{"n_layer": 10, "d_model": 160, "n_head": 5, "n_kv_head": 5, "head_dim": 32, "d_mlp": 640, "vocab_size": 2048, "activation": "relu", "norm": "layernorm", "norm_place": "pre", "norm_eps": 1e-05, "positions": "learned", "qk_norm": true, "attn_scale": 0.177, "bias": "qkv", "tie_embeddings": false, "parallel_block": false, "extras": ["capped logits"], "init": "normal", "init_std_qkv": 0.0395, "init_std_o": 0.00886, "init_std_up": 0.0395, "init_std_down": 0.00886, "optimizer": "adamw", "lr": 0.00317, "lr_mult_qkv": 0.4, "beta1": 0.9, "beta2": 0.98, "lr_head": 0.00957, "warmup_steps": 422, "schedule": "wsd", "decay_fraction": 0.47, "decay_shape": "linear", "final_lr_fraction": 0.05, "batch_tokens": 32768, "seq_len": 512, "doc_mask": true, "train_tokens": 264700000, "steps": 8079, "dataset": "wikipedia_en"}
MLP neurons of a small language model. Each row is named by its layer, matrix (up: input weights) and neuron, and shows model dimensions 32-127. Each number is 500 + 50 x the weight over its row's rms, rounded and kept within 0 to 999. Numbers have three digits each.
Before each neuron's rows is what it responds to, as a language model described it from the Wikipedia text at the highest values.

Latin prefix word-starts. Word-initial prefix pieces like re, trans, ex, dis that open a longer split word, e.g. trans|ition, re|placed, ex|tension.
L3.up147:518518508450501531498563522449549603578489420560508492463458464459503463448453529537501548568501547441577511460480444490455510488527520508488564500505590486422402479485482560514493492454495536521588597532554464445506530444526666478501406385490550391476483489503486498475596354569561500529

Auxiliaries, adverb endings. Fires on the slot right before a participle or adjective: auxiliary verbs after a subject (was, is, became, 've), and adverb endings -ly/-ally (highly, successfully), plus never.
L2.up263:454505470449571571495494487528554583547530560534500426438510498441504431501482475589527577476414531528547537429492459612472485431621506497540520513481571631448399560487482480483410437481541479508527575505597421508564538484433531420447519471478511467441473481451507537496508482501503583413

Word-ending suffixes and closers. Final suffix pieces completing a word, especially -ly in "directly", -ed participles (killed, produced, exhibited), -er, plus closing parentheses/punctuation ending list entries.
L7.up320:441476508505520465526536556470557561607420430450514522486530520522498479521396498439501507487478501470565452497566460548476530553560454428549518506470453633418581458461618568446422479440491423509521502470453517530557470447574557558577470442417561542517427489458518520499532502561587442445

Connector before named people. Connectors (and, commas, of, colons) right after a person's name or role, where another person is expected next, e.g. Feynman and, father of, Key people:.
L7.up389:611568510520527462463490549447483457510456538478534462449490414596532526438494502518539480604424504519497438526454461511449528524428435516521434529437400575400493464434527546417453500433538499418499513542587546444510498490459627499536556516573488528502570408503440502485494478556498435534

Word-initial fragments of longer words. First subword fragment of a longer word, often a proper noun, as in La(bour), Sa(xony), Con(necticut), Ma(layalam), lu(xury).
L7.up304:476455513491443478501518527472523400520522528513490472493537468515550414399513498452461572522550434418586454450478505462434498522499486492419554476542465481421502532485569386529368433479468623505449478539468584557576546496527469452551599504519434483498536494523464572502561441479564534437

Con- word prefix. The word-start piece con/Con (or on after a split-off C) in words like Conquest, consequences, conventions, concentration; occasionally Pla in Places/Player.
L2.up535:482427569500581437443578578477531507593534516500474533504478447486527441452509458575573496480530528512609496462494521524407483480551542539450497483463564471581466518496536432437458432461581487455498557521415503566416398500505482418517576470400507604547463556530496501455529524456573544411

Punctuation after proper names. Commas, pipes, parentheses or semicolons right after a multi-word proper name ends, e.g. "Kuai Dafu," "Burwood," "Perugia |".
L2.up173:577481512433585475568520554412547446417465530431533547506432455497571506399505522544510539515445488578477440475488548476497519511651503430523487523550511549560476500470571487406489477468577504572492469522497436491538559452480522580423477407500501534488446497540487490490551488555544441480

Mid-word continuation fragments. Second or later word pieces completing a split word, especially -ly/-ally adverb endings and "mo"/"le" (re-mo-ved, pro-mo-te, re-le-ased), plus standalone "very" before adjectives.
L3.up561:487487572562595492519554540495591502494448469414496496446446558515560512483499556499477577479537503495555529582512475581436516480610601551489525545510501558502467495472509512443440489501510440477607513441492500495487540514478509516489518487443591565423493448517480466499480545454502522486